MLP neurons of a small language model. Each row is named by its layer, matrix (gate and up: input weights) and neuron, and shows model dimensions 538-633. Each number is 500 + 50 x the weight over its row's rms, rounded and kept within 0 to 999. Numbers have three digits each. A neuron's up and down rows have the sign that makes its largest values positive.
A block is one neuron, or neurons of one layer that tend to fire together. After each block is what it responds to, as a language model described it from the Wikipedia text at the highest values.

L4.gate132:444444453454537456509519577421556463505495465583400501486432442574452526485492532498499511468434562530452538419493445513438531426509496496454513522604458485448525440518517526425567502489448430529572441517504531502495452532503464511506470495586501492438549457555470497631550534441499462540
L4.up132:456584516440502439432628527500453520441627505510478427473471540551489546483506505484531527583515501464452477468499493518514485524505630474520527482457470502412596534458538405567467481619461557513476492442534451430555542565395440469496478442492496460500540526463565518510616532607510568492
L4.gate406:532474558359475412582595502464547538418535468444530477489541570494498562435492491474435491473461524462507512467466546514527444488571508491554610564524460564514561536451562430610535610532497481462579537517418564599500377425494530459587433496526443569438447477563530527555601492437415504475
L4.up406:531470448466598520447552440582530492397473484572481481437486442456605504449546526421537484520595583515405455535507569465489598390501553507456521451456511495588470551513449511502444493515450481521477500533382559547488440508449456505566485563406484536443452502555561470474488490525385509439
L4.gate734:534510543527435534559488558555517490462498470455476471557523485449552484571544491467460551481535485497482593491461502500545440518513535522482584491552501583562526512544480515559411493459522505481483584488503595523575543553460474465582421404531496519422516640526483476537440509585486565498
L4.up734:480504446529544520473504476616524484510502403465394478555436528514444493523546517544461523570401490484447616516516412619530463465454584460467523522548518554525461469478481550453463434491482466484548502533528488553466501557571438512506541441461482454479468496537566448519327412452454456471
L4.gate754:505523455482556517487443450410517472515395550455505494547475467452486547515450413584554443530509384534511470525387532442537445471415576432473572515417389480535424426617432457487420526484485490493484509436504524469542421489518527547549516432552508519468488556522534467574524548501505560488
L4.up754:475419475461512588461513394416490504603464549460589549490454543452471476546526542540591488514575490490531528638492479404523454440502576525449450516520466504558499470530528516412594544483445471438603571505471477581557407579445338468552506504482560586486463493513560516538560493455495522387
L4.gate795:552427510480558482446513496501506438512586498547445513506549519523501513464463411519450489554550595556480456496439575429595461562567406490558473601526497494582590542487554510417555457450421479480556502518416522577445476533505676491519605472537476496488463521576440568504482516487491436531
L4.up795:451501412516449448514558560627460547450581578544595522525463573434481490502569508500567483493446514489590486547496535444513552466442460567505482543521506595333532440439512554456600490535624471592564396532484558537539498484530411503578470483628535561425468471559564456569437483604389528461
L4.gate920:470582440502453535410519474470453527479507470523559412449588519481462446550475429485553425486469569472493408481413524502540574504472545499525550523485479506545580619501412495441485506527435550474467524493444501467522528597508498477513446521555518515446446475566503553490564492524484539533
L4.up920:554492471511503571510528441479477510493497508453547536577386515410547474451544433483441429494456521436462539455572600507531512516521584546502455467427502519458437470508531560442499481514471480438468510535518468459505560431462485460444548470464495495548583487507485448463548558580480533566
L4.gate1027:541506472434514511491443445485542456432582544520461575489450555495582582471398542522461503535434558520567531502426478609562499467417502444431504532555481497507569490560442551482595413389487514510472485447519522486556416526575496561513590449526515491512550468466532489546530470429589458454
L4.up1027:511490557528468529484556541494497477597575573500473494510533524489513474496467496505480387556541526518399533487536526510550471527447522492540501576462532504591493444518548519483445477389432504587608554509457462525515551593542524532489499602470517555528467511520562500495478498527488479546
L4.gate1203:567563620438594502456517479429526396491425522492628495536471504430540464531590546506542450474543572461561450536456494454450540561502573535560450470448442501573469526450472480610604496474450477400472616484513486476495506537446516550448498514493487541567491495463531508524448600557503595547
L4.up1203:518422442583454481462509376388577529541386478581564537451519485490405439498544490549553571450534615479527504508564653503537515370491506447552497551533555538431476583568531478501535497473540534511459527480564588544535518571504503578549473521496514516520470500502586507487480549474505446503
Description: Mid-word name fragments. Word-internal subword pieces, often "d", inside proper names and foreign words, such as Kur-d-ish, Mol-d-ova, Haj-d-uk, Bal-d-win, Arvelad-ze.

L3.gate160:469495555503485517429464518485480559474370561541534469491538458437458545458513503466613570481407553577540475497514506361512654554615544439516522523487490519546598383552492504489461511427486529524391493497552506602388449457497489542542461423489526527454507488608490515522509506409453379542
L3.up160:474531493440432561569487455566491495574499500486442564519600461436523537515475516568452491555361573484475448443506621558533530530553539443429495458508411542522501495505466449437428510542531562447571519448444468503620576484445484472584548556543496417455545464459568484469465516505491457557
L3.gate230:423484477512548531487433522620551511550458440546529463410502421464515517493446467510486473509448617581570514545506548466540583486556623532535476551504491421460472483426450522490491415469486463524561484532598492526461515411534542554435478530531428483451501526464495450563593469496442517515
L3.up230:456517426626558521437514446534526541408523561480542509546484530454527549489411550433543513560383463483469560500423413538476463530487508393499619498480433536512458517458539510530515498457509494535656425432492504531443489541555485497560515543447512472429485537474552452519503516525577437503
L3.gate375:514570480543447666424440475502567536504588463517532496457472528485511481479411453454414477526441583548573506480555395466433529542486466514491509535527480504430468519576592464496561468499402439469479526406456531471465432444530604523492503528508573441566526483556566456574568525461509537495
L3.up375:470574470522462507514450531536558524555539478387476528541556483445540451562563501472440478516455540468461498442557586577519514529466510626519478528558484506519439477559518526568572485397476482455386484450522569540495438533573567540513513569490449429576523487469356478517455562554582490480
L3.gate595:482437428377538575419530502526486568391475579509493535539498501469471604495480521464521536498426474532463514383473472442500508561508495482417477534607507495437524601525512451424461482559562521515540469541496575455517457420543431535467450464406545550553449552476504518473503524501492507569
L3.up595:470465479423506546499587513479494536566488479548515550427534456483505469492435582538528480533470541527577570463489477488379509375463507469571499575508492421458464554470465415514449568544501524401553450501483548549512469583544482529484484419477494599528504490457487522485436484420482424533
L3.gate717:508522478473484549426490473519482480486521553343516430499421427476551501446538463432572525490514536553497552430436513494517516524540532536539422557493459445514527556472435572484475443447432509541523477505540423457506483469525510538542483466559416501486460438482530514509526572523437480426
L3.up717:525469457429500518576510569504519540579490453517505425423533478533522500477485480436530554518382511517459495484538425614512440423564543405525548566566523520556527537514453495406531570521515545548506498527614535517509529453496489513595539474528482480504508491564434501449583583533450545426
L3.gate917:431538498507539605478489532398565505536532592468483575488469569465445500483434519518423493506487493489532579536512472450546539464518435523519518601548547405505430545522470498540535526453520486548463562469517498524477533520497475614501504459600545484494517423527500438458636602532487493620
L3.up917:553419588496426499554564436537470486464380457516406615515587501437524458520582456435600560512418496608430405407500561486593488480502498522461410440427509467501489503410465488445538472515543492432488574486546444456409645517522477538566515581572585461491422495497523483558498419462562533421
L3.gate990:435571406555446626502595435508497557510552515487463558479524580483461491539455551466506533482523512554512463530503508396456479512512521488505460457487584518508524355426508499549457485530547499548429481484428510404540469493462448496360451400547516492493479542457544433556508495582511524454
L3.up990:468481511523541545541526448491391512486528482573558467396452460466435452539506522402489511571525510417550493470507523511499528475514484572558457428408549489558514492523540542485477608507528613539434479525423500543505404490549563475594446491559559477514492544430401498446454478560447542456
L3.gate1071:462436498508550528504595490535609549578534580649551459511529437512592498526512568646364501561420461488504507482439527498493546510452490466500394523502486511509510418545566503469485552458562463458493485527514453558529483567464532500469593545551522552418427425501594592507513573488445561477
L3.up1071:476572451357590489495543438494513526468541621555484391543541436479473392463529461505428556572390561501405366429473610557559504519489475480477416465546449484488495547516515519540450499530611510436420496524515490555498516499548565485487545602498553536455410538491535555434426439584442507477
Description: Mid-word name fragments. Short letter pieces in the middle of a word split into several tokens, mostly proper names in lists and tables, e.g. Mi-k-hail, Ro-ch-dale, Carli-s-le.

L4.gate589:452563518571419483527454512480545477564447517525505507436466511593402539492516524582479526539490521447509536521465542496491538471464575423503469555488470501566555537438507472470499464463523470389506420506491538462472539445614576562398544462431521530509569551452525506534374565501534522434
L4.up589:481646519468536600517417512507443490508488479401471480489517523536507498473501522482505482533404382483480501518444410592525499497559579539494517489509517490449450577489484484539437494497515450474543529436601504481462434487443455474532591556497532497351461489424546519456488524559514549507
L4.gate591:420491525523425578506513555533514581457419549472552511600570438537641523453452523495521516561500369568505465543527447563534533523496445515510508475467523509519535491595458443571534512504450519468490486528436506481472461538512512551404469532502454633475511565366484536428463505441560573532
L4.up591:486461558510476474567451433500381512497580560509492528605459499410556396526498523352405514588538449525475455540462456504595520506486492521479469520604516473540568450635550485496555513553563617513519554478530538425570509503498560630513427515440542501572465567528511453530377551580566555456
L4.gate598:380523548514536649570551478500522472525526535458417539532526597499496562463468471468452520473460447596523434540530579516471470591425540518534517455481524495509520513498531552601456419458488458491482448465352570507414446531477384455511532517416480453540535573453491510537455471572546546543
L4.up598:490504449450481465513631511625592476442611462452568468497517461408430498537490548416500482444527441487503494504545465469603411519478441517474485442528527473544532552436543488507493433488497473517476426585477532529617555544542474507563509521488507384429502502498576485551400431487488591544
L4.gate642:522538584487531574498507552496433576550477471441517543562508534580462499472537454491528489475504447569486484491414431381571452624462419530502469439500436507541534543550543500511523517532442524443499403487576435436445476514465466396434474506540544537491510504512539571454527555542513513526
L4.up642:529475519547487457462525486493445552532558491486480468522526510524514545494459552461526417485430503492513509404516595479519446530447488538516455541453545460530547514534604442472537391476539555486550510504523592537560528508440507457394543462545434503504514477447402585558613579534472542440
L4.gate739:513440522524528543455517489519500545475534467567507559514514498476568502501481489489464558495483454478487523463536540507537477521528521433464526499518537540578461536477502451503498581472540514542499596525538571565614502548438518482460467581555444498478516527625471520429506475428427580528
L4.up739:589473530418628525458452472528472553431504498476477529425544544446600607434498523452548551601422426480481560544596591459532408539501490464532493435521520604462361539493493512511534510513568456492496445541541513459503431488440477521463547526475518439533542509434506579442509502523508517486
L4.gate779:429447497531516497394497506512511474556479527462465522501448432518529568426476429441530535488641476543498513577534531489407488442486387502632417477427503534401501446440442552525410473450506398447539455473602520586545512499566555492554541544496420479402545491478488563490615515516465527442
L4.up779:434482505511659496421524488514436473547411487505489606462538578524413613471499476461489528464634573473506498496569585508550470478450489442517474497562463492502487599558400500508525465536510404393581440484539488525483566513398463486440488530442428540521531488490581450575452427491497521499
L4.gate1232:502391588470517584529520483507410525485440485476539451480636519433504472462506592375389454564444426433502476539491459603522457577448418478487438447468517585470450486463482452556446419459583410490494535455480509336593534350552447428520497525519491545476407552448457560451477547395555495537
L4.up1232:546405483541492518512480515529528572459582498447491500434457540409488584558427443537485450522476476531514569560476440583515405509549534541493502508495456502484461429511501471523538549482502476466500554655518493448592519526523560523511468472407460490421519625575500527502462424469467543498
L4.gate1240:424478436465541554525584471579563534555390447430436556505566447499492564497537517500428536471535463504460561503586414547682480568519505556546487521470563573432413562524570474602529547532485461555470582509528500518496530457535506471398533477514452525565547536454515504567581414518578497506
L4.up1240:446474543433481526523458488511557536572586497473523512474489533475590502504490532546536481471517450506494486464419495613475447547494517556530576514407524515503451625442399458499581484453543433578481500529508511415524488533392454496445484463491519410542538575458474514475514490493558531404
Description: Split verb completions. Word-piece endings that complete a main verb split into pieces, right after its subject, as in accus-es, ar-gue, reass-ign, appl-y.

L3.gate252:494497501446537546527461611526513457521528490525406575528534405503624500529521467415539500452514506484468470358599506439492524433482425604544515466543440543472449572518555444464562577456583472500481503475467510502494530537512514484519524496525511511481550493508607377461556568448460489551
L3.up252:448530561462535517471545527520431489514469486451518452490492559525498511509568448499451466488541412400483503445518391490571381565503457476465510446498531477552449449446482397425520513415539485506412528548502525515491504553544496494482487528381506529498451438483479530520499512451502598420
L3.gate353:537441563568470642399474535527482511513567555491585443416495518540522508463522535459458514546520463549549530507655426452465394548555518565591504459505557583464462399429496472485536631588528518546535481432494508474565482427511501413530521569452461539461493545592522490537584429492513531471
L3.up353:411415497528399558545503542486467553532582509564524443468483521549516412518584443443547582436483483490549525457454490516443483522427572529495567540482586499525553461538477474512551582605487511489468522479563433474547486551503583482434439489396426506367570437508561511516499446443482515525
L3.gate407:530594547445499494427460512490517404562396533393458558561544432544528475450522433521493574602475528527450493509464397484486492571481469518500465383506532428563453425466470527544507491494605484478413513502489487497538482520460583503451483493385581478392557494478527522528551490435402429600
L3.up407:470495458446553466484556521509568402507431469411454458457474536435499534468539511493558575496457457441484435427445460561473477506473552434451495422518514508413502426401500513486488473488535445467451453547475531569444412501498480480568459530460523501481487427562438594543519471503365493587
L3.gate700:448535490477419510401535459525531461465527510485489546430622620472432408534555449469498506494549448494547404511407425493598530451467464494515504464427443595495580501451521505506470505484592476419526465487538429503507523559504432565447493437507492488483475442476584607518528439427513594584
L3.up700:381425511518428482450484429411517500588514496518498503453496553531574589498454520481506586563361451493517498512511464504453431503519484564465503511450569505555562528534646553466481560514513477424602551521587556517479515477496453467421425484516520536513594609500543479504558500451415559521
L3.gate805:605536588490558529567437447508490556515500530526450533554517422534523552475442425481520525538485518495615467469554554618484477542474476523453508434447504582469486533457467467447580377492610502420608465482463533561550470472554459473509546449437491537456471503488518527551488527535318555537
L3.up805:577474448503452505565519537534510466546481555462488415502499536509536494540559434428517435538515593512551352494417564509506501568498589509541506452520509553578486497512497551428492490494547569448511533508578551535488511523529462510518530505456477482474514542582526513515559473505525539548
L3.gate920:504587584542516553532484508526605468396568556523483503509465454437438475529595498455445583461365500574446541522530430508483493479547581451497525584465495581451503485490484477409496556513509498438512533522538488487530493443564456538534541456511553478479427461488484474387495460462486461475
L3.up920:533567441479503410476518524325550505447545453432512470565492469472549527500511471456506455452494417471551489549514472585484503460415575581525517549478360455445515472504463421404509432409442524391511514494600429537572473458469520453585459461573393501532547527459419441558503543466480544449
L3.gate959:479479573504461546470477439502508555538545471466502543495558466544473540510459412445533589543555587568513550526478391489556517592494441584466465463444433567508354507438589511479557529484452518515509407509598528568626541436529555451403531410468461557468523601530468502578425386455476484510
L3.up959:488567495534638397536496486395588547552434515387507576440489616510500528490496543482503556542551494535457551474516517572597508550533470484547546459446486446523577583429512458457538529554467570507425494510501384489528547606539502573487478489457514419492477491521483500522514481446502430575
L3.gate1135:469488367564533601414510523481392524533529513493546530523537551572522531393529560583530500532521471500499522446535478557468484486476521546554515467478432456504506436471449498430610536546540504534516535517462550461573467547445470484491481469472487522466465488489606460582540498509475525465
L3.up1135:566539472533492460419490508551569505511459524498509480450493559480464505559540493492485493577547505443530489429405538593511512433517535526468537510495411500482502440560445482478570561582545500535555440445524493512465492527561498524534538509491511596395474412512480538450450554510431450466
Description: Verb-final subword pieces. Final pieces of verbs split into subwords, mostly inflections like -ing, -ed, -e, -s, as in tally-ing, urg-ed, violat-e, spark-ed.

L3.gate69:508429522483521548524550490562636496520519491417571486564515535487548459462461644530499512459469538521461542585556504518436411474453429580495541382526548437515532520554451482458524538467506543463499517383446506476455412498518485524576444466430496517493471518457510394503510591523534512452
L3.up69:466373523377534402537615484477389600478558412514518545414572436516530480488549522406540517538427449553493508471477528521467504519554419474534396531471538525506458591520421506495511516498564523421493539457497454456492536465459501520420365521467576471483558373523511468538454448433512471647
L3.gate285:464510536425514511546609433525519529405590465565486511593485542515463517500498428457499412620517459440481436507460489439532513475511496503530530516548438485472588504572534518492521485504617503505553531442519461510530414566542584612492405491492561522486450451476500486479420646376466518386
L3.up285:512604566539504547493545471480526454474538430527575425539520554493511442535564430412582434620470513467555487632591486477507466524537434474549421448482503519508556546552521449466509456530624498469575495436514491554542422544494494496502412445508544547514476478487422527552515487404441516521
L3.gate361:502473554508475520437575348438550544438516526536463526468416517472478534543477526567465455552566399585512582544514511521420415499446488551487534519595474520410567398558478482475557545548550517539553461497556494487476477548509532454513513473391460511488457518438474503475510482421457443541
L3.up361:454440471451460491517549530520514509481507442447418451505627534431422486364543507452536438545558524483487468462487515542531495503516475503548510486493449542436377595511561543500550486406528439422526431536591551565460492436485474431577479491482491575450420410470457504551457503565484492450
L3.gate479:478457456525562518595479547517483532449443486521524502462533512508490461588539493561522466583506514526388437475535598443401443490487518587499558446512549557586542490504528482540495570482515541453456555428522498630478534475561496479526470422435375514524472537476456514541546478543466512393
L3.up479:504517425518446438543532542516427486509552408582481486484496528605502564537553476515411514570489504449492526518482483552409469498505482632436522531530635451535552502644502557523475449433512489484541488485422528450535424546553484555547496475531430494533457550453531564439556546416400552485
L3.gate818:490407448584525453548521542543468499552444509466428454532482448584533592533433498549618501539503488574455550497466525488467514462469472556456572584525536573503545549506485480543544445545520473509546531494464502476468472534539538577631533405490409501502502551479544546525467466600522552545
L3.up818:430582397437465489429518460511479502479492407560554559464529633486516499414547465550522456446493468470479646544470456522463491558583520460538484544405545443504583576462450531545391452521520511470527489396553481489476424527504514526500623434531521503499402440387532515501453536474433528550
L3.gate890:466553514449539512565491432490550635602510520542501479489466489466549485430555573498433513485509558398519533497550503584426518441455512465550526518507458645461539542486489471535595500549476477440468508517486479490585566506494521591487483470591535465473482568608490502546454557489551576473
L3.up890:497516393478549479567524479507429529588448527604493466490581546510518534462425463497426479491559508522513538484547408478460398525586543521488481475576461435444500501546515584481478519452514544454524434519452450483574517488512607535498477580488433392558493521490546469544478449481566440579
L3.gate1099:506512457520507508573540487456573555531459521549499553509613450516459522519580590518515442533440552567557503439542560615479454435551441522554543606416469496529505472509558517543457464442462454459423463412521535621452446474584546433520480431430548515400469521497459546529446496413431455509
L3.up1099:439481523438513462452512482515527526500499519496571511536525540524485565519545544434597456537498544543530547523454539522434454466544523403491423454500588457560487512571539518456448596497548456569484515440504507542459517452544434537535497462499479496440451509462476591500505489500431518472
L3.gate1180:504495482503503473519517541510508393536473633488497493495543462574499511540584485508525530567510484467437450473486571470406497533551573476544475546545392487508493465509529431492369594439596468471360443503583425503524504526502498507500478471526502507517559517494546468478505439518517523459
L3.up1180:455657459549471568493443497451470501525409476528456503538505525478494519487422536503472555495494581610567441569509496534408532485482514497471430442623550514495467491520551559564583467495470513504538511513486529575546515565474452532469488455415462492621441565444528519478535460452491475497
Description: Mid-word "d" fragments. Single-letter word pieces, mostly "d", inside a word or name split into fragments, as in embed-d-ed, Chan-d-ler, pud-d-les, Kur-d-ish.

L2.gate469:574466529504475441500515585430475538441502487570548525542516385497606516482492567548491540554465403531512486574510410586579472453457455556448490405509489485587519516501470451448473448552481514509578480477435317399609588538597519486577477576470343569472522383532581427498513542523563484511
L2.up469:554385545583385468411495618453493524520409433592424592434438430465572535570491562498592447487543439449519481584543489611515438491547494495522495467445499489463527544493515393453520490541436526487477458576509422469604572541479534454556500524499497440507466459567615463490594504487509486438
Description: Speech and cognition verbs. Verbs or verb stems of saying, arguing, thinking or learning after a subject in narrative or reporting text, e.g. says, argue, claimed, learned, thinking.

L4.gate206:538477529488545518484456436428501426502305529375513424512554532434500568506543485522449530614518488479526497512454592547527503526520573493400435495539501530544519520557502437470523465472498544508570529499400591482436487384551476543454496448492549504445500517484439506454548579530530526562
L4.up206:508477464509420539425581520469493532495414486455429434555498473442493496528455418453524479483482538582498479511497448570497573409536472572466470535407535508474476466572459419552537483565518507500513517495512526477534561557517585497549492466417515499571453476541537565466487518492519494442
L4.gate625:468503572508540553495560519465513548442477518478408562468512424416502553486526451491592487550496529518522527467568570593566511421472554485581497568441484472451552537405532401468476449483511562498511478553429625466435477504547516384421426454564522508473497424556443637495484484572527479505
L4.up625:431438525459527505444535576563482459455437523511542501575506460445574536515468375446594466537483483512524493428500550533499551466579513533374495599509489547449486419530526546504439546406513598373522481472501478538528430461556480472513478498485435484503472438526524421468413478541481493482
L4.gate919:549516477519464482481539526443499523459459413519451463545499511451516445405486491457552492514556497535450529497436418502504516491429519550418563588461462468499467615539538561569507577438515525479552492490481539475561468452537506448542474429529527511558422486460516605556395549447411481528
L4.up919:463550472504536416493533479495543519499470468472529526518430497421543497515514516461528532615520471490482531533391550444487489469520439554551503532463555547522555507533527598538430479487562541547467552509638637455516523529558481520524492469530524434549531578507468496464551506487438538498
L4.gate927:497453521489520508467497465612484494500546522507508535463533521433508455498471476461441412473515509496442483498490496531505500500528502507557510540404496523631529520493561523520502572480538484507553524538526552415447485552477488532560437547497547474519476506550590494523491477489448573514
L4.up927:537547460388477485569424483437472449423478526425497478588416491482487521573528462526491518420469488364529496653487480420452538566537466578509514487554496499520462459596544437514375476488465504589474490473565501508557503475435507485498570536439493489451529550458529484508546486481540500463
L4.gate1180:510560568502537503303505467522504519445464476435534570544474505430507520474482501427562477506558535491567555462464569490543519537484495455519522518523545511545474528529521557446491520526563472429523555517551458478501476530434550513447537460555510410565492553558505534481581481506514469484
L4.up1180:507533610507546518448535424377542541528497487509489571512468505510546551476443490566507476525494489397554514493509576489501567509543528530504549550499478482535502467495470419446545468537548496426395576476552461492500477502454496483496470492554492448499452479430555554477559526532558539534
L4.gate1226:480517505631542514462447540548516543469510486502486508494559510502515511538463382512459542580461572429557547544411518507516540434538560495565418535435537498534510552440565423395469461393517554548462457430543464577388506443502473513514546530446507525536487576466583507543518555475517540555
L4.up1226:479536502555503509426432498569463380573465516461503432593469451505592494485457468508494543558596427605493497362452490454424471532422553514468508447415458533516487552597587467393455475483475543541541460571430483488431389449515527553505499527486502450561444538522525505440417566578541523570
L4.gate1247:453512561505512506497627470662573453509505489501541526592492455522464452403529501487511562482525459476549506514451399478518507502477457507604477531577520482564464541556465531590532530471534488530506541508512468522500527391532478546509468520567500465503476458432459438513523532512574565481
L4.up1247:499616439502442510551424540473401508512366493516469490573456517483470412512484433578571430593551488493503558502460525555521458603549529446549470494510461657573439507527556439504523436453513430502565487452428608553569393538505454505487470532499532586458445414506542486440552439392565450471
L4.gate1264:481418581518582499527573501541482462461582442536475616497480464464517417467492489473488411450489519592545591569465489468516592497472448494443541504468576500529514536403495538407531465503645362499433547537573486532534455438510478478518463566532424471517439529485501526580557454444521546510
L4.up1264:422486497435545544477477491512582445527567382501427537511499450461476568514440547558551439501553471547483552547451540411529491450410549561577483575510538536534473572506502531442431498467554492521520517556615499481395417448510466490513527508486577476555511509567466449512408498561508467487
Description: Mid-word name fragments. Short second word pieces right after an opening syllable, mostly in proper names and sports or election tables, e.g. Ro-ch-dale, Bo-er, O-y-abambi.

L2.gate97:441445433464473473447461420510519556457518435580525545477560468467559483467483548528563425540525601557525570554578454496530507485569443516535482554462422455552509475554508485499380477486524401429517468545468494446456479509552552528445513426502480572492512410479512411491402504383479522463
L2.up97:488546431493444499528420466422498507509591435633511466531534616518549492413535513502467532562456445512557513556490508574515513544504536466474502523649477595447515505529495461529493569449548488464500442426493533521550477660420533465534511472579363544524496495566502523538502535475495561431
Description: Mid-word fragments in names. Short word-piece fragments in the middle of proper names, especially the letter d, such as Dehra-d-un, Van-d-enberg, Du-d-ley, Novgoro-d.

L2.gate489:459395538512532402450514471529504511435435482552526398546450560552488526514539478426486507463531479429492431443528482572432469408526449444498496497497391474490519443493514491591449483485487503462441455499509533580433498462563544475521432523477551471415547631490567504442589519561620499564
L2.up489:376481412478469481451521456442541489407443440500472476489481562483439523405476522501515541444542485472583528516518390554500475498588509542536506517459532415486499429524503474428562496537491512485610464513527580486493622513402541431436486526559423446482480476555484508494504409424578547525
Description: Position just before names. Fires on tokens right before a proper name continues: mid-name word pieces (Gu-d-run, Ro-ch-dale, F-ia-t) and by, with, for, colons introducing a name.